{
  "d_model": 160,
  "d_mlp": 448,
  "norm_place": "pre",
  "norm_eps": 1e-06,
  "bias": "none",
  "parallel_block": false,
  "init_std_o": 0.0595,
  "lr_head": 0.0083,
  "final_lr_fraction": 0.05,
  "steps": 4194
}
MLP neurons of a small language model. Each row is named by its layer, matrix (gate and up: input weights) and neuron, and shows model dimensions 0-159. Each number is 500 + 40 x the weight over its row's rms, rounded and kept within 0 to 999. Numbers have three digits each. A neuron's up and down rows have the sign that makes its largest values positive.
After each neuron's rows, "fires after" lists the tokens most often just before its 100 highest values on Wikipedia text that the model never trained on. A number after a token or word is its count.

L7.gate282:520538494547507564454501493467513515504519501459537447495491495538473524475497513512570499534418564586582537499425515483547482469512561507453467536555479530511482480480546488455528476574492453545483450529484475483445491507489555520458427495432572501547494399534571468445533513522508472563462500567484454570572429527513373551447575533484506495535470483514518501518555486526452505530494546545440465527505466498571501512549538568527497491507518536462537459502452520504481547488485433
L7.up282:535511475524558553516511581527504514538462469530467520509455507503513425473533460504515472528544446514524471501581554507513531547496483499433519573568527488445459458483501502474497566551494484503540505454523437511505435471451490512467417425586475521507472438455468532416568502561498457465452516516474485553465495451553463488538574543515473545553438555450515598520495560522501466503525515497484550450510479509483579550560440525485543458403481510512511480481478464533566504522493432
fires after: " the" 33, " a" 19, " The" 12, " an" 9, "The" 9

L6.gate443:508519602475513480529504535508464479583605466474463519510564511493533518492504473557531564531483477461509508472497569516523526500556550596541498470530471480531608514474468536550518496517584453531511518465422498540487511517539424461525459511552610437551496473464523453472430428502478506466490531538472525541604473508488481446470530508502486454516492484475534546545505480510454548521499486542541563493502484492504461499500608531499501453511461445502504409481452509514556458471479458
L6.up443:558475569486515542521510569501563510510539476537493443424482487412474528477566471534517498507468493385509489511506448445522543514488556541536530566466545594513510515527468518447435507460557461484472519504471434517442539485516505482477523577544535563551439558529554430501541496567538558458484534536484563502486474560462520477462478447521479502523568467455519570535514468485518490488456437475522448463479469441568538502479496547506514445499539509511499598526535434481450478496474489
fires after: " was" 26, " is" 12, "-" 6, " were" 6, " as" 6

L7.gate210:504422502553480528515547515439534477503483525491565520397539403493470507558599525503485527495494538495486470422540482496537507549496486455507557464517512575528528477479511439533444480566518559536464505377521432460483583468544504434510553522455496504493497471495480494436532486540485460494541531531512434454556490521445441469496483448552479465518564516501450458514530522494497560551518529499502483443541560486473404504505492488467509431465463561462471501508568523451555507511463464
L7.up210:479543557503556484501501548557507467522454491517552482501530487581512514528561447477465516460548531535521491431478392530533507433447526610477525523517485493465477564422483464512536480592474480485493505486556468476541553515525484564514538535539558454496466546462473498490582485489503458483594529495503530513405531506449538522522450554561422432500447508529487584557485496465521534474505471551499522433454501518475544472478507444433542481524524511479474479502449597530480517516499502
fires after: "°" 24, "′" 20, "DST" 7, " Ministry" 7, "." 4, "Population" 4

L7.gate157:569526520581516495559489445546623493445459442463537517471474538463442469506564518538564537536489526462501521516446553552488489548499501517509466454509540492519450520493509565495488428518507482469530415547482586460484532455501536529451480449475498521516496513531506476518510471469482488540567598573449494468504459496469524389536443473484482536503507508496489473519519548535513471484468566494461456518529419471481533501580541495476582510430418494528478460498519501420514478526461431
L7.up157:496545548479436482523474455454478497525480463570562481518474542525538481507473484543525457476547478550484481453444493500551522488552496468554446552503471476525537485585469499489568528504484472486490473609437527506541521521462499427494499491553585429566520484466539456516559451584464577482497537497493504485512435467518489496483484485549461487458480613535558442505540459521529460525520575490414527532508502558505489478537497569437486502517521501583520481434503460490454476568428549
fires after: "-" 79

L9.gate54:476463528540465549526473494465571546498504471450551483484508437481473464435514569569566510569516456461495461538506510517403507513569518524453584450549487540449490515488531434464458538497529413528375527539490509548543474496484474541484503465520490564499530546555515479521460555534499483597509444487502557509482510474482432522553520552443530547454514475551531514466500459542454543504605561503544507498486473465463512515527483572478495548564478549486519484529469527468473516473543455
L9.up54:524432502524515554466536465490552467478405552438480490526455536472462444476497511511516450541535551536522490565465399493510512453466530496474502548504434495488545549490538467427502530429521493590518489540459505440478465424502588530501430445527545484568459484533536466539513516497570515481554505556437545512445516566462474508510517461437541478504472536458492546512552465540484459516439462520466423496519463508490566478485505507469508431521462563520546514561510513559525563442553516
fires after: " the" 21, " In" 11, " in" 9, "In" 8, "," 6, " Boston" 4

L6.gate340:581537478492536582506449565537452495423579523453485499520463483454540489508537574546542477531565462502508489502491502441470464455571470572514529496513506512513569481488459491432446463548446430527485416519520429519486472497547484540460528541481483477522399567460466535435527493496472484539525489503509473519507529524446513514524504547516566567575481503540488510559507532516519480481470535524449469466414550489596498558517420538547458568495511483511488495500549510479568539512448483
L6.up340:488514545480490596501400511514516489443474448533532541511584445502455497560454395544494502462480478496535443484472481516464534470493538507487547549571525522495544514471536473485406451458559486545455427513475449446444485500502587512578541506596431497537536526517467473494502483469457509557498510577495465530470442437508523531428545563505485579482454502493480421513523461515501514508481495519564566508479524499489490536517494487473504494462415515439476473579508477543500472485481468
fires after: " the" 40, " The" 11, "The" 6, " his" 6

L7.gate146:536557502547385453462476459499547502482458424473480528563491466475488504460538473507512505515507492505505446479505545509526507433463559487521490446510514492428460486458574498483474488502502461552428474512477468454484397529488558497553552549440500438532548461491532487513556466565468522545467475515532505495423500529459515575592491472528476532444495525522569540525503392499595532542424534458507486468500514557479443490454447512538502485429508540452453497515501488460503510560425490
L7.up146:477524444537521474462566520461508501455466495528549469565429479528489435459521512460463559496571527471592507458526531426455548543465522438515480491454439556535457481516499460497492563498461548470516499506418498456429468478525506505431512574469436485451473480474460493496542449542511461487480450483526428464450523461489448609534603458512470481454498510543471467501446536571446529481559506453521528508500428485477479502513540480559506450444463457492516469513600471482516513501515516
fires after: " the" 47, " ass" 4, "s" 4, "st" 4

L2.gate66:492546558475556527504478491528464546498512506476542553518477546518512510479533518552496479506554502501482515472542580524545442469497491568472438474449553505543510493470501459485520450559605521544518543473548505487483518434452552499422469480529519540482517434478546499479493513515504522537571454554547479450466498553539435464467517555585472424507487550502527560597463508488490492458459518539473561461526547570516539547477529516539556539450596437557490529547556535521533531566471565
L2.up66:513439500452548518459467479506456513496505457493502502605488518449460454487491568526457487558521509522465520449542586491504508453506526542429444515417590535556504425475488492474501438509500577479415466547498511543417477472469476486405468459504412553550548482571519484506455529543541471542559474474560492490489478534503513495535521504469532506449524546473519488541501523473437481470536433508552456494501471505512578516435461529510591495486531539577500502516468544503458535536436493
fires after: "=" 99

L6.gate10:517479473550569510495481526498560506447517481510505432568477502513506416414449437491529570457513563502562525492478556485518581499510512422451545490517550550538480427539543494439502446438555553557499515567459597517455433447530491504510453532485452495543476509509481503513477527506409464491504500499491441525580511527468482481528585560505461548475526542503501513529498471539502500435453456524430531496460539528491496504508450510563421544460512532465522506484525442503529585502446501
L6.up10:494487568532582487455566508580495525480448466476469504478520485469436477532524496494485539548534545587470477506621517446483541471471547455467566522527533489485461464435532494480449481469518403525429474564493448517527482432544529439543536530400446556467541478543513533523558503577472525510495478572489456511450503548486475551487540536478517424519544513557426496550523506536498501489501536556474491500473501518474489512493488492473539494458435496478521491479542440525515573433427487
fires after: " the" 51, " The" 18, "The" 13

L7.gate227:511517582541506485415507435509506457534544563561500546486510482475549518496518398535491553504543454474470485470494511570508507482495520490499452520523498416411475530509490532520505491492540490431512510482492538514548504533496495484436500472523599457546495463553462512432543408495472447534505443507480380511561541500451524496554479495525499476530513519571527415594515451501538451531509509554461532410538515483558502425453539563506524499482521514516496506528516504555525422517478558
L7.up227:458447514450467541511468449521439539513451483499492486465440462507473522480472529488503569544541532450510507519457458581491515545539446518450516508454541512420526487504422481479524541448437542541475504481538522509519477575499588558516526517534510515458471550487445533493529507553508485462488492456532574580459482499499413487567484562448463526502564473515474482526523496510482570565550538461479615509460519452449519518488546562580541515533471514567465538457516415519544460509469547
fires after: " (" 28, " was" 9, " is" 8, ":" 5

L7.gate394:515481528524565463478526455483534481530455489485480556498581463438465483455542538458474463522593493489510487532505584515504557486494529529522580494575472472460476483466498507459518487534445458454485472520520536623517474462500514528446549544443528479527516520496447545519522482510539517527545495494500474452509496541420521443491466543467562489523478500523530399469490539540493535452451526402432506590459545537559408470472519509530461538568490463510458537457470504469494494433427447
L7.up394:491418490450482540480534512522483442537470559460531527475460490465481459489539526595477479484562434519451536540487523482562564484523475546587575529542512464489553470583548503544475536542484450574489531472540521485487440556466509461569482513563553481471438534526515471490532444529508434478525477540527451580482551503494482478460456514546438481507569485540468478550476498474420482527457602528510516505503456560506486549449498516497542499535548483488545504496601548530480530458443488
fires after: "19" 31, " 18" 25, " In" 7, " 17" 5, "In" 4

L4.gate14:543430486475525514525499566417500544519509377499517508516506495562482492436480438523535474525476532571520544623463488501503462498466466481537541464534550551514515527525522541514503526473496466497541542454524455472489502487536465502561441563553551479523503476545500509490395498433554478596510476582501495572487516479477448431485540516483443550482483591471490473499521466526487540531525537522502436508503509492522454546495462519497474552499491541493448476552537447530416497437499406
L4.up14:559489489516522494536540505468517514531526485504488510541502503531466514498482505477499495483495496561537482520497482485575446538512525463573471506533573525551499510482529527435562528511488594436512472401489466574521454511542471461531488525508486537492430510466487533485493487471583513527432475572458457541497574496548494452468615451547476549516521500534531418569461503531542465559501422472500553519438506436473478611547494559478508502488518493534480512439462525559577519425509429
fires after: "|" 33, " |" 23, "-" 6

L7.gate137:491478465498493528500494453494534469508512442479554599467536456457487467467486514509468538552558481535476486480457554494491479425563433548504431457493537489515539454522500506537468492442485461478499562514527570539466432532496490434524529549482561558526483496564507525463521540462461543569546517509466474550552595512445537447507475525530450560523504512488481514426490458460570541456484409511510473408456520519526505470580508504511523546443452407461428485420511496503460491542469519
L7.up137:446461493515462516464548497437537511501491570500485538544523493554488553523510533515582527473508519515551484546543497505531490461525567417508460560541531561535553553548530508455497536507476494483536467517506517482485393441511481524530490446488477464546513566490425496527473494527530523499436460465524561482494539473517499517475471559510515599506579499505536525550548507506434535540452512465457536477497475510519597613526528581509476484491524584549503487475439458465566434546573447
fires after: "In" 22, " In" 17, " in" 12, "," 9, " July" 5

L4.gate432:478487466405509509510477503481507496509463496424516469565539526539421463518545517500518450478513547576475519490480443514510544538470460559503523505439481540500490531493616520514512560476477443566470432502493431507443534523530509463491454508437592496480552477520427508566422558489483557494512513497520500467534590486483489444447486508501545544497425525553504451460548489563493472509538567502449463514514484505593526500538489426511518477557414518479497565547514481431540509479531542
L4.up432:473472513483449566531522444520487568457485506445511480470501531557462489484431578494540474468454521539528458531503525468465581458565493576576509479452470464503498539426570451498516541460533447526508470569511488436426523472596491507540470504450498520495545479503464464524455553492492436504526505483554484491596551552471506457488496576490516545483489496531550492495593494477484493517531514450504465522474499494564542496559503415487559496536409471408464450495485518506485531510571551
fires after: "\n" 67

L7.gate86:514574520496474537505489516441585507551497482516441537526518423523451462500485439490506490519489529495480535529485505538519544446540488491453497533459541498516468514509415516465492535553580470438506568494548547434465567383489485423529493488504490555502488425490509482550484576504486525587479501467599484567485485530423433481502569455535546463520514557509496468496486501522512485574536549513464540515506481481478488474570479509455500510463499497456372508527568441506496535520527450
L7.up86:510574562556479518465479533471585435560509500490483495567456530525395440462566512497537463454495514556460480452478531555503524535469586546485518574519499534548510507527466581535515524495485508544478484454515439465459561414485438456519493452493512543561469475448567468509482582500582459511438518497506496496506486506512511446474524529576514471503466538491481488392439509428568464536447482457552508498516513451506458524513473601468511489485539449510488517485502515488479526509505451
fires after: "|" 52, "-" 48

L6.gate47:490501519561508507554544524516491527538447527524506529454540508511488499547510486505544500456417547528523480490433534594492548481476504486561505465500577464468463541488459458528431502483537563472483537547455570460484513516510513503497493442498577472517467392512602537535514514450479556495519561585524533398507499558471521461521472511547530482520498524527543543507523570479556442531544594519433488532509559458450510464519572518488487492500493438494452456385501495514465489444495489
L6.up47:482489501509486500524532526497549525575452495510500520560505528540464488426492548504605421483449547525538508431478481458429436428529537511536483461448519486447544505500479493560517566497488580474490539518399482509499443432522443543447446458488481487430591479523470506516485496578491560507453505490586531476522530545458472463443522497574521498471503525511516594527439497503506507522557476477439499516550487552522505542502469420483504493411449464550540513504481484494473524430516508
fires after: "-" 44, " |" 11, "N" 10, " September" 4, "." 4

L4.gate406:455542594502451460487507510467504522502556471460486462491403507512500528437483501581450519502570545506461557522524489504586569481548550486482552564509491446460520524512434536490573587474528481464503467517442571431464465500509571453504500501478539533512473421569473517528548496443502528455530521507459521505589545528532519407469499502577501401505455463468495511483528471505509453565438507456487555538483528520482544480490476538540482515496536523418466477534446466520505485481456483
L4.up406:488561557566395477521462459470468510478527504397533503560525573544520473425483545502566470508481458532567506478472484507509558550497483471522485581463506464463546498519547516586503579516519483423501500570502496508445496482526507477542462499506469535549474508537383499524510532473489520452473507527506567527453521486487533417450502526489488523495513481484471477566504473550464384456551487493498448520570481506525495533485484556473461485555492480422488488530423425476442544486532489
fires after: "|" 54, "-" 28, " |" 4

L9.gate347:575504450428518494569478450487551538519528510456556526479545458526500469555547495541583455507532510495458549476471529528511534467461493495494474476488486438515466529517417411519503508528464531555515493544459540552456444471488524553477498539554535528519422471520535494492474484538540441509497545497477507605427483534415529414470421441468569403506557513498510515490478550511535501497497505505526502495502510570445453530518536543523444549471450516484441527556520530543505478438419453
L9.up347:581491535552558534546520421487516510511478455553548545552508473548527397503524501454428529528545522494546464545522521554503490416491498508494530490456460480436495444481458485461468465463527467489534500496430557559504568451516416457519402507518352516465531476476502501533571489489489516543499515477517520430508545524464409471496399531436499520495498500465545464520579546477561516454513557459450511500541513485510518519514533521484473521448509486504521527507457502493534479523537547
fires after: "–" 21, " the" 16, "-" 14, "=" 12, "19" 8, " and" 4

L7.gate65:491418481545484496539474442501469539535526500477484538505563513494440446454507516571488453515468463535486515502516472479568513483519565454563524549475459501479473557458541554485506520467438523538494492471527432525458549579494545458521498503491529577552476535547518568490503509509401468462505539405534465487531506536501522458527532511544481551521470531506454522433518416420509524521446528469474475500474488545473546386514438503541461483530543500463528488483505452506493397515550621
L7.up65:541412466477501505491536524505496403514463525467417520549474553527468541485480475514544513530494545491531494452478543442488522468575537522510523501483462472539541444482497528560477470495436541507522484520486457523481507508459555478435525576525568449554503552504481496555510549522430523491566525526485507470531518508450579463488436502475603472517535504523572487513552489472479499406510541473575482505570476498449542468412570446565508480489504512507489460458418515504450567489598497
fires after: "," 66, "S" 4, " New" 4

L9.gate227:486579507550523525577459528365539620455461473477522522494414464534558467473510441421501481488430474534494571495487523532539470504523524526472464483535457489523470503520459528535504492465471558520519568436463536458422505473561435507527472537493509484534488463497475480537495512573544493489477429512501476497526497541559502564462571505511506527462500473476554585508464465500444506550500600536495565535475497463522415491485561511527487502443495521475485537526583461502476501478523523
L9.up227:527445575555490433509447504450575460462565415472507497445518532561530469452493499502444540471498443496466501554471513480461499563513529527543563471487549500537492537453485557465460468518558535473483475437430569501609506462503469532492473473544507468513524526443536519485511555457580566448472550567453520474469468563547448468471446478495488434478493519481481495502555534550559514435511516426518483474513530421572499509542526521436479501540544517529426494456521471489468464538515502
fires after: "-" 89, "|" 5

L9.gate386:558486489474473504416520501441442472437543505553525457538510604497450488537531575569527485513508564478545520486527502466467478466546551488505526448535491458493475528505560412508475515569525477517473526585464477530485467534554507556462527423480508458509550484509487472493477433563432441487521547537563528459437478474459506510507533455516527465517497485573479475434488602498482503476535502484435468555447451559489440517540531502424507518489485494545538489561530498421429562516513511
L9.up386:509480532495491490492415469514466493481524526536505472550500467546569504542497471448449426558448475527512550470483484530533556470550430491444539530508490524460532541453524518480485447492519470407487525546632484514576478454530524508544424482537469536519492549511478509462514465509477497576444538510529465578582489574511513472474498474552461515512400463487463485475605477521546453574514523492438526494540441460525504497523495548548470582540465515455457475535469485470492489495496578
fires after: "." 58, ")" 13, "\"" 12

L4.gate173:483526496544572553440474498448528468507516469443505522522495517429499543537527474514538544459525515387549507528484553527486501485521508520486468515479537562551452528492577492519442556503597486532466477575472535520469447423480506485486585509423500425537498531428576413552512570491521515524515547480509535562553504571516540504464500483481478442541519549532460521532520505470462493424508547505453540517533489490476564511543483514424513427508467570484525535484583525501503445527509464
L4.up173:485451499564517469563489453434436441526562513525545442481575457491502503505496486525475460514522522527506452501479464558497466481496506508514593532443540551552434500497486484477506467498498505558469498534485552518402501507417515514468434446492472499479456531477546428521538562427576495489528547459515478456559468564548511553517453463567418569533509415422520538513538510429510536475552433501475413489478517495452515517552535467504538488531509553509516450464541556503518515479537511
fires after: "=" 100

L9.gate369:549474493491524535414570505513456509502471487547475504587432498512449529424462493517525445574489518489451485506469493431503541518559506584458572463520540549530424501524510498442400482526520557475442481552459475453503469454502515439462555463503590405576497506487526494446513491470501513546550506507549478535540491511455537532444522434535503455440444429485512526512552571526526521531512493461514513538544446511531538535528540568468463494502479516516505457548574500481467449537474512
L9.up369:438447486562401433440536576495534444525470483456484436529517516554508499464514481476501480505573560493509527516488523459472490498566503561459491502517514575494517514471517468515475499572517424494558529493627482476488494488541491539508508450527514509505533478458467484524467424563500562534506486565552504526438435549502541469449543476542438406560505435488458508495513517436494510557524485547433469444581468477475444487495502506483519531493502520507537490475457501425515451520511601
fires after: "." 47, ")" 12

L6.gate111:464495524481499462475494506433440501499530510491497488502541517529563445480511485490566578500473512499474465490518516555450560451542514535445414535477552561518518493482427514533521466560499571511521498503510483494520456515479502545482490499501528437483458459516550559435535542517467493561464478518471546455493430468605453483515463481482437515613515493502490584540431501515478521486546585475578486553515421415481428528517559453514588548440476510549515472474483470435514447499490505
L6.up111:489472491500493402491440431469489464462467514485427554528500451509493357449479517458459525432527473500498493506513493510502474434554490490507427515607528448538515500546481452500552483472571440522513542527549485533501482539464540508513599430555564476445551494513544515494441534527502502434484509528532570452488520498475578487516433530518518545479498511526521481557493466522525495559506533526463588477441530485520492502489487569496483548475476538460527526490432523490452482555454419
fires after: "\n\n" 26, " votes" 11, " |" 9, ":" 5, " Born" 5, " code" 4

L7.gate168:582491474509495471475482507510590407492518477457490564452523384508470455486438465485475528432475488508451512518502604539489490500498472534470502533567523534494518462570484488477526550545439471444431512481546504485474520444495478478468463490536454487498531469553493494556508460528562477502557479505571434534440385519471441452468476498500438535493429508565574571485526534521476490488519542433466471508506479526559504514556448421478475554495486503474532439500478479503552533515491448
L7.up168:436518466486462499582533537447460525476520556519475560454476464474480475494501484461525483509494460583547487497492512479522440412548543462451472455518492432482466459498513501488564439498493524478460468515503550499532480453487530519470529619497498545521516543481492571494528526592463497533528567462478588444439548534486492520575524490513557521453538518546554467531476482562536526513516488501539498427517582527487506513581528599440492596538507467538477501486443479528571512539456488
fires after: " the" 31, " in" 24, "-" 9

L4.gate148:485443517490469480519498524444559455493514483559586533461498573518515532561453481420466532431470443493520504542441414499524502514468422533504495479502460454448534462461554537483535463453509484539581437484460475575530574482531495537526448449461508455466494543429508530489521463510491526507592478555462477489501476573539458483489459466537515509440455455494555511552506454568528428502497452512533511514434518433517465447527525465488525506468538464479432512553504508416476426490552522
L4.up148:500459515385495463494517505482480491524477523492527519568484463530462434507487528495615430434535548506506544607487484533508511581575496447510562578488483443488502505524538491506516548461554454521538547518490511459489476470516461468485398475557454437441557446509512532491532512480494491527491487455533475496502549458492509485532454601458544484419459540530516559528554477527502487474504470509589548506527526544497519552461449509475508516538490520483432565513442550575551501518468500
fires after: "\n" 57

L7.gate367:501554615539479533453495458535473433486511539503468505481528491497491471499527510459453465431478502493505497536615572460536509437457472580463483519502496448511549547495500492531478456470498479490496469526505554549449532466548535515464498519504559441561478546444525507510528524509409520489473477564446430529445480521437472481491486488535517461477557436548505456450459524544551459449535462501538549550541478478498533475555496478464545436446431461550420550512424536555445476538547524
L7.up367:526578485476489402465491564467564494534420469499473539502492469595486436514523533501543442427522381463526506586633475540485447439512485424512554492586512492515532503490519443475547523526476483485461498509473472476457511454501535551483577521459513521491490437500478487557473474416536528506505485506520513554427510486459425521533478535595480483547489558499470534555511469504485469549534505530450505501535493480451523466512561507536508496553516507545466508479431508501504482521483515
fires after: "\n" 59, "-" 12

L9.gate311:535577527512439481496483469540516465506525439491512554555525504539449567414439495482522546585448474484492548484473561540483559569455468511600539556507502544489506517509519555504501459465512567515563461478549514450458515445509456533423490383522520508520551450541476464559477530513454481506521471493413548503555507504384522502500479508568493426500478436518481506536528574490476449520413546496511510485496471515448528523531541426471543485502481499496496510459540509488529554518499496
L9.up311:457515493465507560515446430462526502527516496521451518543454447514511499453485487535501518501509468424497432437506542570463464483449520540600495556451515534493460551482499530512494499548557499485530444446536461483477564459527483435453420494565511491543526452476516498519475505531503483438481514557480504453534478457467515489476523530526474467471481484433567515520441566566560512571566588562515545439465532519439436441505563505470482568496522395501519451449482486460483435540503517
fires after: "|" 59, " No" 6, "-" 4

L6.gate260:551624524475525537468599446469463520551546471468503522525493493458542521467496538509555507510545455494455464519519506471532508528503559486499475582547529466549507481487489499436483549505508467523454481465460485534462571467576437424544498498467470522522551456558515498548441527481448495500453472470480489487474520473518435559486451492477518469433527478564543483486449539484489560538509479522631437524546530421453471453433473475518572549462456525567468494511516522544449446512526471
L6.up260:486534525572512466486515480504584487505486444519535501538415487553517480510509599495520492494542504456510563406506508496512501534466539473495451535521518419519490533462480536470473469505635441473466528428511507432488528432479460467473541509444519474517485429492460544482455513490469554438526506533430446446550455554530519464490518544477497472476486468498501489531510563450423499547562562575502486577462505427468514443479563491448532501464529502482465451439432500472510510529555470
fires after: "-" 37, "|" 34, "\n" 8, " •" 5

L9.gate135:504518436558531507564550397474508498521528459500529522542497505444474511475504487520515443474518458554508462409439488517531519450500499546548487490458378497512551486492548540503514422556466441498535538529496512494558582536411527481492483518512581536567507515502465483534478465489502457497519446462501530528500541576484469469508534555464551494567577456517499492474571488538494529560480478539480553449523535505527564517483531573471515572503508450514485504469500527480457568417548588
L9.up135:498403535546521534617467436536539580514528421516547513431512577489470464457491498518470540463526472526553474574542548558508506544556502526570557499512546497427515471432550511462504559490458527482411488497464564560465522491535531516570518490547479476554497479490474512540515492521476528504495530524505493457529487516453540437492525573526523448546574511503511471460556565479525551503473479519475533444496545458468546517504548438524551504460513502556456487539439516475526541445526567
fires after: "," 24, " (" 18, " in" 15, " from" 4, " until" 4

L6.gate225:504553512491471532521525503518596505491467460501455431520479517458414477451498443481491512488517518483493497527503517408496622462480557581548517503478572476502546492525538523502483536511583526427504427508506493546495491421525464480539441435428561436548525532518510535475497481478483481397563506467528495498534527549485523514498531535498473514514429452623524544521429537516471472466443507486481468565470432505518540526493542482484496538523490471427440493468498511436512541447505469
L6.up225:473528491471494498503455501471545534485506464432519500466564561523531458451456467542504638446499521473540509489505502459447462441490551505534480403517549507527597500511474477511443536537548470532446455476475512509505467518477471501498432472453485516490520441449434485525546527517502557474476473544523470522506506424475541444515565493485472502492495469478530536590409598501521446554523501518509503531512496446489489467491570455459464539435582558527402496512516515557446528504522434
fires after: "=" 53, " |" 22

L9.gate412:416529457531507491429451503529482457455510484525452607499464464530439551516456463441536510526508512495523543514550503525470437569572391472467514485497405443445501514451546488570471488465501527507506533477511502409493481502522548575507529505481445525490481568473447514538540502480490526532548431490486474523491470477483508577470565547552518465508441552483513502559475542424491529542501482508531542507504582516531534490493499502524543568506485477503491550531588491445484418581516528
L9.up412:550543463588503542578528583521518489467584428481462540536540559560457455503541480484464427511496492492580523515515538508488477529548483478480537519476536565474514500451490452457496460516490464505570413468531467493497444549557480476496456510495505543508544483452388523540543554445485477564547471509512540513497462420432549511477475523487492530485483474471494468456510505442484457583535517450496496452456515487463586467504447557530421470545547536518449492471460489488565515464450521
fires after: "|" 66

L7.gate230:421548443515492435577480515532503439469513518434545555579490461508443520528475507545489479637502536581522505471488521494427510510467492451436501428446550471492523549451505448445518510511512427563447472485509480485494491466489504442487510458498535537530459519491578565440547525549529491487549500460407520499457545502504526501535439496487456504517463519544508543516547460585502423499510583510479492474509498521597491561541498489427527523498547501496489485452472528491508478488429514
L7.up230:476491512524511549485456561458497559481532467523525567481495479521457471426566471546540473494469506558519492535575554481537548433550509512485455496565481455497510488498515567421498549521569478510498419491524520535524505547485501550488472529517461554483498521456548528541526467521545446500475527426511499538572524490505530465544562588464486404486492493412428518528513452525462476486504487452454473466495451473450528563544488650427488503487496524497424457470516491490493479489424529
fires after: " the" 31, " a" 13, " in" 10, " its" 4, " and" 4

L7.gate143:503475416518531529510500525494516444558539510517504529483528544487505490594551443542514472574456445452522462445431523529567491449470498494487520505459520477462523449478491550430564537480472477562435462488470491496490529552471503452510510500489491488496578452486556511522532529547428476377478499519454451466466504541492471498550517487483499429556517523569524488414516422503550481543512495510502565461535502441487509502459459476597553579508530614527534497512481550495454554527530491
L7.up143:478534499529508463444468471603453503547461546438419578422545464568475568426503495498507436526502524587485542535488529491532426469510529499528506513473504470516498480486539472519535543473469554513476496506498537423546545455532543518466470559572606541574485529494516540486559524477439488491469500471457498535548585423552464499508503500497488398487522514486530464528587485448532519502419525491473519474529488461512490501515456517489474459545536479481541460422480457501543557496473495
fires after: "," 66, " Nor" 6, " Su" 5, " be" 5, " O" 4

L9.gate271:459481510526417589479475538506516563470468501437470605520491473442445487469495475510497500526462495538510517507473532449575512517526491536518547559500508549561480408471527507478478485552493404503563517574426504480527473543511530537482479456446565494487499436493513473548496541477492564469442598498485527505493456459553466559554459508500489541437500524532494547479501536558492516487447481519479532496557467580566515539489532542555528492519479520439421532468471477448437408477459520
L9.up271:477480521507462459469530462446537501497524491474478452483475514468497550521480531482441500580476548488571518485508526488573519446424527453476622451446538520493499477529491497535567491447502449497517462456424455487530538524509481526418476503464601523600483457504465520516536516515468510466537414493518505536464521514480490499511442551536484519585528580434518526478456469486475482547516507502577480422472521496481551433479481567521537450498535521592481538476512452459497553569432531
fires after: "-" 76, " as" 4, " was" 4

L9.gate47:513486447462531500557583436505415533595518452475461580529541490454484550515484425538576476553462477540546454505460471455541498463497471459521515435554486478503520505465529524471448506501432521497533432558491445452491468540504530474536505491506502491438538480479469552471477578559436484512476559440553412521480465486531465528534450473483471519507504498454534518441506552488426483530471481439450464453507479439449558490490521467558509457494459491530571562428477486530494557436500501
L9.up47:525450467469496447512581490544478509547469529440485505489459521445551449467564536531533500509456497489470509561451570451545435444461539546532525472544522431550506478470507499461556504464480541551481415525469490440538439579521561555536510484489509543465449506578514554503534581560446510439442511476532466550548534459468530482480503549514477475604562476491501531452510492501448538499535480480447474528449490533488512516493486478536531407544495509579548519531508520518523532484525598
fires after: "," 89

L6.gate126:497555524553484543579518570567589504559462473525499557524524493475550525480475499499498555521483484471462493455486531487454535470459528474470421494522526455493493498500489559477474506483544503444515539489473490446382573516522468443429461400447525471546513420501550506474571476510541478480581485492546476460451499525501470460511448526507477497440511487545450455537508521468551485520543516514496528511489494467534589522521563565566482503462510532544402430421526500510509525562552461
L6.up126:462458482525496487487528478433544512405442391489520574532544486508469436487565472468483509478553472518565473464521496580521498504606516536533534545547529480464541493463441463460488451542489530492440491468534445522499560504466554452548493491506499535534490444447489474521552492476458467511504538554583450489479419538474526509553471529517527605551568498465482464477474540515544496516426554457469517506551452468536513448512511454450490493503505441493471446564469496475461582459475503
fires after: "-" 58, "|" 42

L9.gate105:512525540489535560475530495581499467507493518437616548469520512528498533498526533435508398445566487460461463419468539540523435506442514494467551516455518471453485517461550503513476499573464502524575550558540460465501539568451578492543570475538518511482487483493474529491474461539438404506517518493489520508442474529468459508472465544574589515500520525497504456489435472487546459546562508530514554479535496447500485477496481471520582470479557473510456494452557544489497579554521520
L9.up105:470528523438539498449460430490476447505505486502480500529527484533367495531487485514539478477541515500473485397478461471577529550484479467483466509427487543515548445477399507550457520503520499507437413521536513496498525486582513500552510525592500506474508497500484499439453556541478412559530470524535496511527522461480445477496461463447450454378540529447497453492491472455463601477491523552494531478504441537494491527487516548495497467534465490486482541519524545517524508616539479
fires after: "°" 38, "′" 6, "|" 5, " Me" 4, " ce" 4, "Me" 4